From a checkpoint of a small transformer trained on Wikipedia: normalized queries and keys.
MLP neurons of a small language model. Each row is named by its layer, matrix (gate and up: input weights; down: output weights) and neuron, and shows model dimensions 16-207. Each number is 128 + 24 x the weight over its row's rms, rounded and kept within 0 to 255. Numbers have three digits each. A neuron's up and down rows have the sign that makes its largest values positive.
After each neuron's rows, "fires in" lists the words (lower case) most often at its 100 highest values on Wikipedia text that the model never trained on. A number after a token or word is its count.

L2.gate618:116132128126117150114112071134106101126088105121149131121114153154116127117122111107151127164110175102126141131145148126143147127097146095095124126131086121133107145181119133128130157156144134107158054164123133125137109168183112119115102115122096147108123168124120152094159157143111132101115124124095135101125067114095105120102145154146107125137161163154112139155160118156158117192106123078125140171090140137157113152158115141125116110105131148132162150136147108167091080126144128124100111169137091135103140141113119107133162132173128071121077132192133117145119118130108143153
L2.up618:152156132138121126134113085126111099118093112121152117108127149159140121106137133120163121167101169112108138128146147122129135138087131070115131116118095119135113121179147130123104156102151143125143059152120139114138104136179127118123111117147092149106109161136121141123156182154142103085120154114087149123143090119101112120132136126155113112143175171163135134182171137152167109176112136075114132154086146126142115139149082150104138133109134131114165149132133092164072092104125132117120151149120143130112119154099125126134159134166167088132066110194132129124127077127103121145
L2.down618:128125143116110112107088116098136130136103109168111118125136132103151111115151136147125182164134137173129104138115134103135157121094141058092148123131090124114166128176152118110143133137102140147167107155178160122145135137144169115127122097110077120126149127132111114130088133123144111122138148135088091156150074103126060117113095161145133146120151192164152123172139126140115078131133100120125122133094135116151140106141132140111098103154111129149169160090077126147141134083069127068104141164121136108118185110133128133148176125173153129128097157160139086117114141114106144127
fires in: "one" 74, "complete" 4, "three" 4

L12.gate335:151114083116149053125156117116136138130090110137159135159124140160123121149152126142139145114140138144078099154129138090153088099114093117108168106143123108166130120172154150143152094141148080137089142088081136127166081117091144065108099164070106151116100107125134170093115125107159119123115156112124113091108154144135083136111125133107115097156101093117089086135133128094131104141123135158117101134147113154140095135109104133144138143141147147092125126134155137111117075130125165129085108073073140124147095118112097125129126125122114104072121167132133137147111150102153119146
L12.up335:130156157173162101088140121126099134113114130163129142101117132145117094081119141078082121102134100128130123113121129141071113136151088114151130077171087161112104131157133131141081108105108134094121151126160106106150122123130127147121112143151131167111134125119110095129129144146119115114147149147131150151070180124153143132126103095118108141126118128115135068126129148152180095160113110162115120098099157098135097143149143106123134164132120125099109169129109182098126135139165156142109183092168086097087098149129105102130190120130125159097106137138144125139102135114129135153
L12.down335:224115110131128153120125108124145081123136151127166141128112137118171100128088102120147136113135120124136140142122077129084126150168115130107136109134112122135133124198085114109160144108148131164133118147113102084137097158089109111138077108119181128141129107113134094180124175136140087155107105125139127099110136138135143156129154125134137152111121140103107156153132174117128067129150118116112118144122122100117115136132131142122120109104137087098128152115157097114091145120157093151126096125120166112125111147114116127080133146139084122137173138127157091134100154153140122072
fires in: "on" 32, "of" 17, "the" 9, "along" 6, "in" 4, "onto" 4

L11.gate498:129141090141135131122127132141132102143145138098119135147095157151121087143140122094125172137118133144117113172146105114143144122106119178137082105112134123186166120123098113146139140127123164120108097096106123123137150129102109134127140157148121133161148126136106082096141081109169154109093098133167163156078125154071097125144141122132175195106141116128105132061117120115187150100099085168149116153109119115126127134123123080137171141179100123131045134152143159118114138130102134140158129110116125141094111097129102138130142132134095087109120104174129171144114131108160151110
L11.up498:145139174131121177102081127150154147116166123135105083119139120117099126098185163117063165116143125086117146154118116115101119128159093111134084089167137123152097101134130155109109178089175101129123166138129107131107132125136110088122123122109089142156107087143093100087159107116115151111140142090109146104141144096091162136127117164139158148152078117120124096101140143123155165146168187155123141144151163129084108130105119145102119120103135119091129147103089112116123105133155120116138105109154106117095148099119100114112162146136130107142121118170096119115102098100135122129
L11.down498:255148149137125150133110153127114159121127125142139125146082122127114088121148152100087151110148097147111145085125136099114089120131149111115159124130131096156130136134101130170113107104142116046103130144147104083121096132119113101112132111144118139139130116131135131118106136113143144119153111141104127120098180124115089133135127125167135127132121109134092129126167105088186138129094125113120116117143178128154118133127128138104132132152138120158082127125109161102135139132146157095129129122128135132094116098093131121129125145144096149111157101148103157114127128093136156156
fires in: "by" 22, "with" 18, "of" 12, "in" 12

L6.gate475:136125143121147128119086137135101129083143194132092140161116084111104101140172127129132157125154098149101139111101098126109155083120126105137150129144146153094142184110106104148120106157176142128140138141141146123138120147117166106111125130112103103149108118112105124147173109122139082130135146119148081099122148045133125139111152167106111170124133129135137100090120157113106111119094100134110131138152128068182128138141189123104104156121067161126142128107103151098110119150135161132126122143161123119106129108136139135150156132075109112108123140113078161123082138130160116161
L6.up475:090155093150132141170096125113100118077105103173068126149104151124116085138130165129105129107157102155119160156101134117101080114109183153120112153141125164114124132126151158162104094099150154138125147167163110094133143093120123156144138139117142116168121136132136150121152148121121118125174136146144101114122138094099138105163136181109136110126148083114084110122157167147137122140138119128127149140150120111155130125128112121110119154107178136142130120119149144125133105118121127120081132115149089148137140099095082108123153109124131162126104162151103138124078164169091136123
L6.down475:160135146169115111138133168141099150119137155118102119142140145061128090135132117109157139112142099128143146137103111133122165161089127101154122144119155107060134135087132113134141146117083162136109104130121111085139102100167122111098123111168152126153087164103127126117136200163090148133112162166156112151149129104118123114161128157128133130114190122140102163148092148132135091067118122098191125153136134114144142103135098132137096116080145103115090105112122138095143141140149133192113124107123125133134138148134137137147189136113135126148135189088124132094110154125100147123
fires in: "he" 59, "history" 14, "was" 8, "career" 5, "life" 4

L2.gate368:106139161122136139142115123128078130173102132108138094109116147120157136112111141127135075155131136106145131134132111160122102111060091156127129108170145132141106108157146130132131113099149149124162124114111128103100091074155141147092177132160094122123127134127143145135104131127153126103143118142084130108126134131151116126122142140103132066162132115122136200141137130112141119144130161090137076106156132143117085113150121106175105144160139128081132087146138128152128134114119123090132132163072136137104114159155123106117193127116131085125091120125163161137146098150121089133
L2.up368:126133158125118133154114126143088089138142120133129147099099079083114114112129106145161103131121142120158098115150090153131092133074091135110121129165138104137112106115152135126147093103138125148180128118119103107109110090168156125100211151163081113136142144121123115125108097161144129123140124129084109115121112099137081127134117118140139077148122133136158165146128157096143148144134133132153066109187096165144101134143080153138105138153119105127127134114132101137143114138134148115168096161087110138128127116140120114136206127104143121164096077129150135148090119144104148164
L2.down368:075152157150168104148114147173072142157175111154113158134116131110137071120149133127121125185117125107139083105120105112095111125104108117108152150125138108126135127134129104133148064126185127123142105130151130069112105133144168118141156112096094122148139115115143126121116122127128132130122093154133108140154092117129090098157164159110128111185126136124104109135151130118118102134128123114164084151152068138150084118104097143119142147112095094097131123081139131140124114130116165142123150127134141147127126120133117168138192101125152138132135084130180173137140131123133129160
fires in: "first" 28, "second" 23, "one" 14, "third" 13, "democratic" 12

L9.gate299:141129157122150103116129145126110160105153115180121121102105152140151128171115128130135141107138165109101128084164102111152144123121124131120130155128121167129123090138132148106155119133124118131126111167097104135090135139139137147146109135121114125129154117149160137122138112128082112121096119092178115141109170110118119152133086203081072153127158147183132145125114145091166085127140133132139145126122183147136175126123139139137099111091117144152124136119115119090108128153111112122108090147098107143104096149147136099138098131115121146131135153144176103145201081128097071115
L9.up299:121090129122125173149130154131146100145139133159134144118103153140150111099139169129101079109144118093180137120126134111102158120091104119188084190060105154156117195123128110143129150099137181173128126155132116151106157137113138131164128114103127096106120134096123138153133120150146144142104166149101151134137149132069158174136136177109122116130118107122122164123137114186122121190141127129131133137130100161132096126136181120145141106123102107143061129108109106117115138136131133148116114114099132146087134175134160136128146107178137131104109145116152165125140089114120128149
L9.down299:214104120153116101112075117135137147140168107136149147123149112158105117119098093111097089168136093149148130086135082176140092122121106120145211157139112126145163133138136135156128144127158158128123107097123109140102147158104087130156169115083105146128105134092119125158128082097138171148143155137068134125144125121124123133114128128101127124112142126132167161127096174153091098151081110098107147110155143107131127139144126139154100106129154141121140156130142102150132134120162136099118102110083110135132104146121141147115110110100111126157161153124158135138110133128161115125
fires in: "that" 16, "and" 13, "wing" 7, "ward" 6, "who" 6, "point" 6

L9.gate551:126077134127134148100147115117121114130140132141141135147107162105146119142113122148105124124107142138103127148121134132112118132136124109136162128119115090110113154104136090120120147147122086152125071139165105119138128130113130093120173147138132107134104096123072079122128159112136113131098136099171122160112142135086169179129147112112119150129109170146102090140099126121114116177107122157065131133117166075109132122121140147119102104149147107153157093080164129111147127127128156082118145145142097176093075123124132089123100178104141133134132147090143125120123090126148136120
L9.up551:096128138128144166091142142129170129104124111145132121156134152122145123138149140131093114172150138145113124154144122083105147147113160104107175131128121077152119171153107138147122161088107127131091077145130148105150113144086107126107188096156077164127127098109143110134137149120105132149105150122120118161095131142119168160084154112125129173108124122140113110164103158094085151129123094173116132127114145116130152106122139122158158113161124126108130093127095107091168164129102123094110158141116133108083141121154125089132089128080098176182117111143157178112095113157168148128
L9.down551:191104157182161143133144129126128132109134146106192114124108099120153120150073109123159138116108127125110161121150138119103150169125134135121167128132159121088099112098113123120128139129139100080154113140112123025122091125086166099126099162096141120134143132128101136108152139126140145123105147171144156176117152127116115166105120159137148117145121130118103141093136164100116134155115118198104162165113137153094131096144080150157127094133103099109126155150150154114150113141127121104127141149112112141125109125129135143129154108114114135161140142101167157120154133130114157144
fires in: "on" 20, "about" 12, "to" 9, "by" 9, "against" 7

L11.gate80:143171177176121147144142103130188111132184141141142129159117120132152151135081159091150180084124108128081183149122139128115112087123119117164164160202159122150133102132103160106148129120115134182166137167099126147122111172127125119146144125103131089137165070147122152137145114124195137099123140124141152141162092125122137111149170118082131153128148123146102112122117116087137170113087133118129150120117113137122127129150093117107122147094133129149120111161141128158120128142093126141130144125124113139121138133138093143132124154134117126125106156107104066141146127102142110136
L11.up80:144129203136133148106152107111135185124123169114098158119118112122086094097158122163119145123137123110119127136112112110120150126136123101167170141134115179110116163120122158088139154138140132120161093119143169111092138156128130075123090143109142148146115119136058135198099083177136162156089110142128133163082132128153162138121092134106126172134150135130133104105144134142123131134090126142096131080144118153122147130165114111117138131151152133146111114109130135138117145114120103100138123160152135149149141113136133157156187105144112126161178100148127111123103136108088136114
L11.down80:235131121099134111136117150105115124162145124158095131112115091140134154119167145118128139077130116120166118114146122178120110135140070139123142085120104215151126125144148094106154146138123107114121128122111105099142129126120109136128149142142113138130129188130154122127055190091106148147119191179131153112124144131137129103106132130108114092133174099140113153117136145135107121148110116146130141138147097150166149093140152134111123122171101143112113100087135117132136080105127186114142126121110148133126106163168116119118147113125161126115144101128177108141126109148128131159
fires in: "with" 24, "to" 18, "of" 8

L8.gate657:118112134141078145114124150135151145129088123156119146135114119115116155137169115116135135085148132085110139145166115086105142118141141143082116156117135118161158136089124143178137098090142137100101152125126179112088131090132147099111129126117111099087161083119131130106151103154128174080111136095121156135157129140097091160148126095140100148154148140131111104110154163111109095100168131130206117151144150137144140135123070109137125121128092130111111169150119162139118173128116135157135112111112139107169146122130129096149119094147115088133104142105107134105108150119200134105
L8.up657:139095141185126119119119123147133158157149176118079160136092125147110141097143174128137156104119134125113135141124136141116137136162100145162156146129140089111142115139110142152172107135140142102170115122105125130141135144094159090121164145140108104151144112128124138151139086162124124103141062055114153122126096153139125133119112135111193099167126141160095122108168147103132096095108083152098105125154102174091148147126118126107125108132133118126128125067111094096121165064152133100130093165128131137087145151181131154128092148152160131118124117112118113204132102069141133153
L8.down657:185184139133172122139124120118098086103168093131155118151124099134119138139140138084177139168167121177147120169127107136170157181112141147117138162146111131113165168101105155116126103115106151131096152142145117128122118172153140116103126154066146136136131142134139106143092098128111120117093126140132117130137129126135129166094131170116141103121141163130103141115140142125111142131126135117103077104110104104157130160076127117129123109136107156110108102150081098141105109130118152154074138125167091138101139080076131117118137110106168105128109118136117132147128102144110116160
fires in: "from" 21, "in" 20, "at" 17, "apps" 10

L5.gate101:129157126143114112105116114101161137106133141133145133123098180155145118143100146148141157099146189133113124140072122129139134154150099121128163110144146128099125095117107167152100162090164123107131160156150127134075056136123132148160144154128089103139078116124146167106121128145129125110152094116137157131089109143096093137107121133137128088121112139142117145137076123110106141147158132125145121102070135141150131140109087121104119155137150141103132098144111104074094156108121109156157164152114098117150133103164108154132143127146106159105129077129135124134128109125143131131
L5.up101:121149154150127103154198123140106101139135121145110143095112175112137140140121108092132137111119136127129132127102129122137115186132113102128112136116123129120127125092155175096118115097178133135072156137134167150177123089144091101099145112111106114144093125143073106113108140100151171097091115119118140172140164161133157115084098173096121105154102107142154156104130110116094116123163128126127106129154123121111156137133118122132106085108130071130160147079129143125119155106158118128160139143132169105135121140120159097114139096178144131144142140110132122114110154126132137132
L5.down101:118201133145119108121148088157098167184105141118153123067122119118174120111119113126087134099132107107137097168099131117095116117095152118116127124094110107125104114136142159107166095124114128093132138102136131142136112106131131117140130109110121121135136139139120143126166103106117124121177182132136135100191117137129160156136146117125150092112149167099146140127141128115149104139106092096181087165156147125129122117124154111128128113130114107161154117116127121141122081141158121094128131151076105155099147107103133071152115163125133122166093122145101119098107107164111146165
fires in: "finished" 13, "reached" 12, "at" 12, "our" 6, "peaked" 4, "hit" 4

L12.gate45:161132126125106085123128080100094112105113113150120161196161167093121137155102184110163128144125171093092152148112109142115110097164152140172149101118123106062124107103103118101120129126150132150111146103151124145128113132082094108116146122102116167117078121116119126136140136118099156135087092109109099113142107153141125151102115153128102136131147124120122163098060154114142106105133127145092135104121151118106131133123094140141120161144140099107105162153163099131088125127120169147118102115137143128137096197142154147131128161124111150093090075173131149128162116141133111135
L12.up45:136130110144128074118115157107117105128101156108132114145110147122153090124145160151150138138101120123118135176070098168110130112123126117158142130118100137131144120153137094151065133102147151107121143097124113149111096171177087149153139121124168120102118184151092084119159149114115158125114171103102097102132094131134093149133151164139150133106120164111113092152088149094129096114168120125150133129141144116106111120165119089180146143085148107123126156144132101152169137134126112106118115123091139108086146101091144140115129087099109155101099142110138119139131125098154157106
L12.down45:128169096152143134060128120095094171138132136111115137119152127138130113138141107104114125150163072098143070151142151127127142121123113127097137124139153112143086166189152156169130141139104136110184124096146115102133131097128088127147136119145168160075110141133157135128094109139103168078076128120102136116164112177175129115125117147139149154143093117123154120110137134123093126155105131167137149127133158162097069098156135087140122119120146158105098127185093103132139133108165144137089124129133166124170123175149147152169147142131104125123104130162141096107090132113074131081
fires in: "that" 49, "this" 17, "one" 5, "the" 5, "same" 4, "per" 4

L6.gate556:141146129136109107137132129124146097132128137124159128130153166138161106119165126155158104117103153081100140180129132128129110109123133100086123136140144062124124150126116098159143169138109122161107108122097102096150093148091091140156108153152097102118115145116163150114154093171131103159098103139129154101094163115086170121139120118074166119115157112111092121151113112076136155119141152114055128155082112164126182121138115107107125155148126080132138101145132104186112159092107114129158150155103102109100135149100137130149159134116142149141113118155114119104117144094135128092
L6.up556:104152159138114130136089094157143114108110143155142159150135147149167131149166147179113135115106153090087140146123133107120114133141136114073138135179124107116108099081095101131153152099072092152158140153094107127121109169118059159122113086103136129138099123130129096112164138129134089138146152173113141101125116116120130149117141155123134115109121141101130100148119121090135165144149150149082127130148098145119180096141138158117113129156135110159158126137156073178118168107107122115154118103069077147093121133159104134117124141110148122097143123140150124127074107119148117095
L6.down556:173160175180154131148081118125112159135122135159155094131124134092119070153120089176119191115120141130107130140115142159095118109119096152157138122137110108118144149127113146125130129134131156082134127136121129090124143187124140105072137140134148121166116104117117128150155144084134150113116108120165101148161123147133138074104115129115088151112149141158092155143145137100130139172131131183117184097066146147120121099119167092148159096097135112110132095113111162142170139129140149147166139111142090093169150117127170128148149156167117130116134137116110117136120142104120141133
fires in: "of" 29, "by" 17, "to" 16, "onto" 5, "for" 5, "like" 4

L12.gate216:094149114137140143108175118082126137114171110083111138132121122114134120110138125125142131126133112150160118097132109132119146154112132146125102160127143155165065130118169098114150124144156122130167129101103150125141120132129143127114139139174144136124152120137103109100119149098134122158114137101148117060145099148142172112157131157124109149124136117156119118152139136114133122112136110113152107157130179114156095168108110097075123169141131128141108126139149125111153091088065085128066064128122125131153138151129137135148112092100118111101095124138153098162116175141137125130
L12.up216:131164096125167161096098129118125116165135103106106106135147125136137128169087164130078146136111132121164163132137134114118156154126094142142082152135137209131107163134114145129162108126097114120123124166127076156133101119108192158132107124139134107171109114155073130116088156166124166166160137105134138088142103128121116151084120127143102127083134162142108132156129123121118141096110134096164094110080094121120098163093149110128125110164128127122107100136162122126117112146091109135125190118123150106140129109148116173119162151145103090144157125160136097117116116097140171135
L12.down216:165148174134143102108141150094117147113159126115116123129129094111135131096122153095119116178121110136157140129130139139129131183183107094192139124156112177073110104156136137134132104097110146113120123114147108082134111130135115131179117141103136093138141109110128105152152151151111172122148155151119103106125140189127099119152102084149109189147131105128126127136103171077132137091131145185171179145095129125119127129130167136158127122147102141090121102137132169131143129142153138128140126116122119113099139095114098164145127131173159131140089151162128164133081127118154135149
fires in: "not" 23, "was" 22, "also" 9, "originally" 5

L11.gate491:190128113148085090098120147107097122118173083124071108111089113132138114143146116128161143077141068137125161129098118080149125183156125124136117121102147122131127152137062160120138156139110132108093112164110127047112092143142143106103161159104114111110139113124136106128137132137120130124091152143187127111130120186175113158117131150134141139135139139130127121129161098098114150164135145162154142163101134158124122141152131146128143147120115128133109107089105126089167165117091106152146155143103116143160109108151145090071135141088101090121155139119132177121114157139144174146
L11.up491:138137141127111143103121203110115176126127125163128088138083126157151102132128102098094141099087146141140156095080134111142108129151061099147127118097145088121129140094095161130134125102096146145098113152132104123118122167112170091121125103161095089137125143125180080150148125114110114106135153131148125113125171117137132115119144137110155127167096113100084127168151123145114152109127145179127136111112171149136129119128135147076146104134114111123124072165104129127120111124125161118172147137143127118125154114164180124118159154167082122142122130188148139107121098129103157122
L11.down491:239127132155164183099132132119132129124134140136101126087164126133149134122107170139133149124108140121152127137116127176173151147141153083102136127156086111116142130146112137154075139157117121102161109141152113016121094147115136143091138125112123135108116116136114122117129093129142140115122123116148130131127139114148128119124142169098133148126107111131081123109129138102104158101131136138096110135096149177136132122148120092153105141161123147129077152132111086137120093154141130166116143100141103109128112160120136084112118121127140142129101134104133133136119138117161147145
fires in: "in" 24, "not" 15, "of" 7, "feel" 4

L5.gate663:133124106160106130124122142145171156075138157122096150124189117111140163110089152136164136107141135172130117123119128126099101145137116111097165149095169141168177115160170111120128149118148158142152088092121110137150152141112110127128127109134109156151094133162172097161117123120132177134098100063110111127165127110155142117147182136154124142156082177142149124128106160127172143127150118112086110117141182105130109141137153090125125150135093100102087180087116128126147137125096099156137143117119139130147102139151091143187160102117117133167154167143150138144118127151098089102
L5.up663:102135097150113154136089106118132169119114167142131150119103143134125095115149138155113125117108127182124140120118164131074112142111087119130120101130146118089124173097122113139144125140166139145115088130107158114134117082137106153134121132171111106154132125136130129123154105099140142159169173189119132112111086133069137114153142128162115150125091110124118156139121153134137090158144113176142152089136143162161129105105104132123108092150133096193158107106075084112149117142109129168109138113084133094098106125113163188143104136162101114100141123134147164096131122127132090125
L5.down663:158114160201128131137131133136127173115145128116125139186164140121070111172143141133160148102118112166140077137076120165096100138121120135153170107141170187111148105153110172105114128116122112172142137098125111115128139112107123127131131138146163121151110118137135140125137137113162114131143154156138120162122100108130125129184170114143112122146073126162151135128118135181137097161158132134090118161156139103159097134122143144149112150119116127140073104115129132117146128133066126131148153112138116123167137108132139124137140099125113088137113162127160127110135152141148121116
fires in: "president" 18, "general" 13, "chair" 7, "secretary" 6, "minister" 5, "major" 5

L6.gate471:082101147121134145129123159061172123145069121197170107136088090097189138127124143116146127120155146105177130095161114074128156130126125149125186136172111133106108103140119132131148113087128143123117164172133140121119112075108116136173139102117102140144160128131100121147146099095135191103098117111121108132147166108130131158123123145103158126140141114101102139110109168124127117140149139123135158150122112108133142131127110113132166128094111121110144158117115132129110172143083097174128102088123091147153176120101141068147150168138085140174121107105107162093126103114130140121
L6.up471:124114152116156148178110132091130130132093138144153117129117141150150121107135141137134123136080147147139112135179112106124150134128132157103161108151101126088131128139118114132184120145110125137141087106102209113141102132113092083122161143109124110139085120139134147161120128107138138064109092102126128125128131138133120153112099178098140149131110102143169140103136154079108157126157191112142171088114125140137116143109127099147136130060120126102120140117122115127138132115130138103152110096117092177135140149118111102119118161142097116170182134093071127091131090122126104084
L6.down471:120137141123138148127144144136085119138134109122116142160119122145135123116127179098157116136133129181146148129123115145122145118150110107106165177127116141123116138131076120121144126152107175139153162099077148122141098099144124127119172087091181104119097117085160131120145122107097147083157149163185109124104137126127131122142175171120171126164163089111119199097114134149122103083131144103131137101089108161111109097094112129155094118129160109119112155143123099115111149100132111134128116109164072139150108104111150098127141110119078124144111102107124115125109109111166113158
fires in: "at" 33, "from" 33, "of" 12

L8.gate409:111163162123090138162130085117123148152118158142149151110177135122149099116094155160150061106129111136147144128105125098150141108146092097132106108094149154133151122125125137123109099146126132105099128142115155150146169141102098072152136139121138111113129105112118095147115144109105128141170116136098128144162140130130122108091090121170085132093128121096123139132164121121147156167123171132134109082152125127159159132132147109104143117139146139115156123125102079134166154134121164089137124141103124051125171148136133127124116138128130129129121126142136146106145164186113183137
L8.up409:126152164144101130127140121140142090148146165088114098098150133105152126111098126131150097132146069129128122133111133148127142130133144153128145153073072148175159099120098120124131113117089147154120100139153164168177162180150115095160126147114109128115143179130153107141149143149106135165129136159115143084139145116108133110111139133136128145109148113133120107143131090089118104155146151088123098061149141146114133151098158116107157130114105133163104135091140114160131122097161168109099101131072114075133148138131176128141126140069133134120125124139104138149089111143127159096
L8.down409:136108127120114140106126091113108155136126139100167130131164150124168134152149106128127118120144085110146135170160136156120107103118187124108129130103100105112129165128088146158155113075160139155111119110137127129143126145121122117150153102128132103110145127107144082099148150094104141101114174114124144132136136124160103108143119153121078159119129123147106133145134103134148103115090155137155072102123109134116130150110123121088121122120107107137100163187093098133156142116096189148126116134127119092086121124173135176085131159182100157092120146114102110115104201093081132140
fires in: "that" 21, "same" 16, "such" 15, "there" 11, "race" 6

L5.gate85:145132160132135132157138125115170149123117143121145176124075155126126103087142161151122129096129160104081141127082086124096146163122144117148135120125150160101136117142091138114115127118167126149152166119140141113113132129145091123126131136156108160133117121126124109157153127094142156089140154110118140150169119127123129125123152112135149143130140188099147141125109137138106153144111135144101140126075111088123112120125133126108112115130156074129119140173163136095098086159170141109135152148119151093157149094136074131145163073167069160123147125105149109114046154123142101130
L5.up85:132166178111127167125068123097128099124167095143164099088166107133106140104096119129155075144119179114090076151133058123098112133133157149099133113135166115153123125116127157102147136116128127135157168120095097168123132138147104119119104114117149150129161130116109131153103153102149157141115112116125090137142105135132121119141153133134093156131106126068117142122133148101137162140174166118099143117099089149118104160104133109139123070127151110143114091153160124079110116101139118123147167147140126107113107083134127109092138070136103142100175124091186092089106138120136131138
L5.down85:147120165120144117092154098119118179106077145148097128160169155140150113148128152170107185139135167159118090107103133109174116126119168146072152131127155115136112155157122123130146115107118091093146178130119130110111139146120148140117110095143077153124141142096112116109146131055129126132108141117185165108105103124124135175134118111153109150162136177092138147100122118122114130120126126144138128124150100106135178121062119102158143117104122122143119148159132102136122148103099142158103146130094112154128130136130160125119158155131152115095123119084157111100122099084111142139
fires in: "at" 31, "our" 10, "attendance" 9

L2.gate481:136154132125117150095074077122113141120112120086153106130139142127120083137167133085163102090103138141144123086139098129142130130130108135138120144164108136147138110139158156164126086113120162157145088106113133117077141101173099122187112141120142121117134131152149125150137114124090144110123088136135133128164109109142124061137080129125153143150113125148127155094132149133115110129139135131123165203096136130144152136162117130117150127120124107121128138149136099131123128125152097096129134112097163117108087082144109182137098109130134099137128131134126137074105123116149126131
L2.up481:126157124140102163113152095129132120143104153154110128115108096169132106106131131106140137151188119127118126127114151129080137150127117175092170117096119119148137155132144124140138123154164125122142122176150134137110113133095121139157133089119131143150136119122106101111086143118161087128148144120129123115102142115069102123117158146180141174060130138089137138140144111137139111138153149102117129110105137154121137137086128166169135122115131139132169126092117111156101072083175116106157107157110102117139075173161147132119154128173149175163124149154139110134128137114080104136
L2.down481:174139129145133120114132081188135165130125114105149124140129152096116121108148106133139143131088123133119139160123134114178071086112136116171148142154099110146144114111128160126128089104100149125112134088140117113160071094140110102114130157129151149158127141112122113140163126116108136137111101135129155142101120082134096112101118154102090118154117163136149100123120148090150130076078167164150142145097136117152172144128117109090100129086097124112110169167116161126126123170137124101127138131110160155124138094166109143131133095089132113135139132128095096148114128152134127139
fires in: "two" 48, "three" 27, "small" 8

L9.gate424:168160127137088126105150113135138084114154116136134153132136118151158171142077132109138136108107146111144117120121135128134089078113145165148160142144102115167109106144126138129125155166116157128160135118125130143122105154096115105097130115166146123098108146122117145156109126148139137102132110132143117101125129134161131140131138105104107127115145109123125142052102097133116098136168092116118156111173162140089125118127071118110161108104146141131129121146144138124087134135171107134092089103126163112070134141167155142126101141121164125083103093164127123133094149165124152103
L9.up424:151124129090097142116172120117122126135144137150121114091128142167109106143097126088169109116119136105127149104112146146091145095112141110140141180109091124140131111166084136128094155154156167148120124122132110101093133129065153152076183138132117097133070119088110108173097123093148134114112113151125121075138125147120104115100118131176093112144137154157164122166122137134106132138144146129117142100118156142139132113146129140129149121116119080122157157154127160106138098124168148138135077141128152196087114122119109150124120113128129147101116127169101169138086126111145184112
L9.down424:174103110133089108140112077108106163135107129137132122113121120136117144196111161115133126133115145117112121132058146118085078153095128171120113142140101132105156126121098108101109116094141127144104151114152116127094127154086134149096136102156107125140151132123100127126113159132146150118128175142152157094176151098168100124098159102096174134102120108094123151116109132119117101114131096123162157108130138115126126107102115135144159171089166116103121083127070076131150134153141097135096096125103136123076116171102144178085096158127137110119105131110150129125115142134145127127
fires in: "which" 27, "that" 17, "this" 16, "and" 4

L11.gate555:091123145167142144121128123089103150154101115127106137113082143148165081127089131160129129117114108132121130110113094141066118155120154089128115106170097141123115117175074164121128148119110124131112139096124139133173143123103122097112145101106118045080152134141172121135159139110093154148128116156092184088147132124128153129097146120128155145108134171141125150093153105103108149148126096094118155134107130107154109118108103138104114103125072111116140132144133092137111137134135089094142135135143102109135102080129130080148141139141142106166160131107171121125152177081128151145
L11.up555:123162124123132099120143157089127178096128175148133106115121113072096134070099134132119130125145126109124120161156110169165082134117131074115144108103137125111114102122117118128109096100152103104124144097132114159114110149119131116100148135135156131103143100124174162106152131124149128112125109180130148131103110084111173151099119153130123123118113143128131104142115069099196124094161145124138166098097097148178148110120121108149119110158061131155148132117078132105133118119110129109138174115128125131135120155147161106136108122129116121145163123128167098174166104156135141151
L11.down555:191117131144111138144133167097118166158106172092156129120121093112155090137129143129124141084157141143115114131169105170143143109104129061132129154116075105129145166108125162107165132111139120105118116097136124122181093156100126113133138143099178108131121135144167120136147119152164110101144112125146122130104115118124116151112107131136117103144111123149146142108110122109165136098164097154112130079134083173158112103134168135117080140131078144107136124138141125142143176130102122164108158137121136093100099121145130149148135150172107121171141119128140138128096115128149106160
fires in: "to" 41, "reached" 11, "of" 7, "entered" 5, "onto" 5, "from" 4

L9.gate279:130098105110131100127152113085163133120138155142150134164126182095163156159120146169149142120135099124091109124100150108145168114125079117171147125124105137114119164132122125152147140095085090126110097098104141124180139155124152148124130149094130086130143155107092174098148101158134156141143157125129153138106123176131156150140094114145120169130146130115121101121156146108139139131144134148143178076139109135189118135143142095157130142152064110153117123144150095189124194077132121116124149193120139108113114144149084069103123152137149112153154142155169128106154095126149119135
L9.up279:146149134142180131107092118137112150158174116124145156169084131133142148168101091151151179126152108136054097115116146104121127118143094137154120179094156110136126113109159146123130127130094100118134124085138141112165099137119130097121133123134162134124075132119148168171151127142169145105142139140150143130116109158106118109128115110125135174133109106156107144159128127120112101151167119126116143123136096082132119185183140109100116119114094170154080061095104177072115123094087124133144135118100117139089106139164115105145113133112098140127169122137111126129131134151149123133
L9.down279:161133163127094123152146144124111121141153122163164120106140160087139124176166101137132139118133105078101142150155115121148140069121103168112144110108148162116153176176137112127164131119115097130116125120120084144164135163173145100113146132137095100122144087123107141131140187089159154134122094148136150123143127164157102137142126080115138121117184132171133120132116096098097159149112117125104153122132098130136151090143149143121137089167156114151111127136105116136160144126127152098128104115126144126101137129139176134087138125149108145104075118166124119122147123116097105122
fires in: "to" 33, "of" 10, "confirmed" 4, "on" 4, "out" 4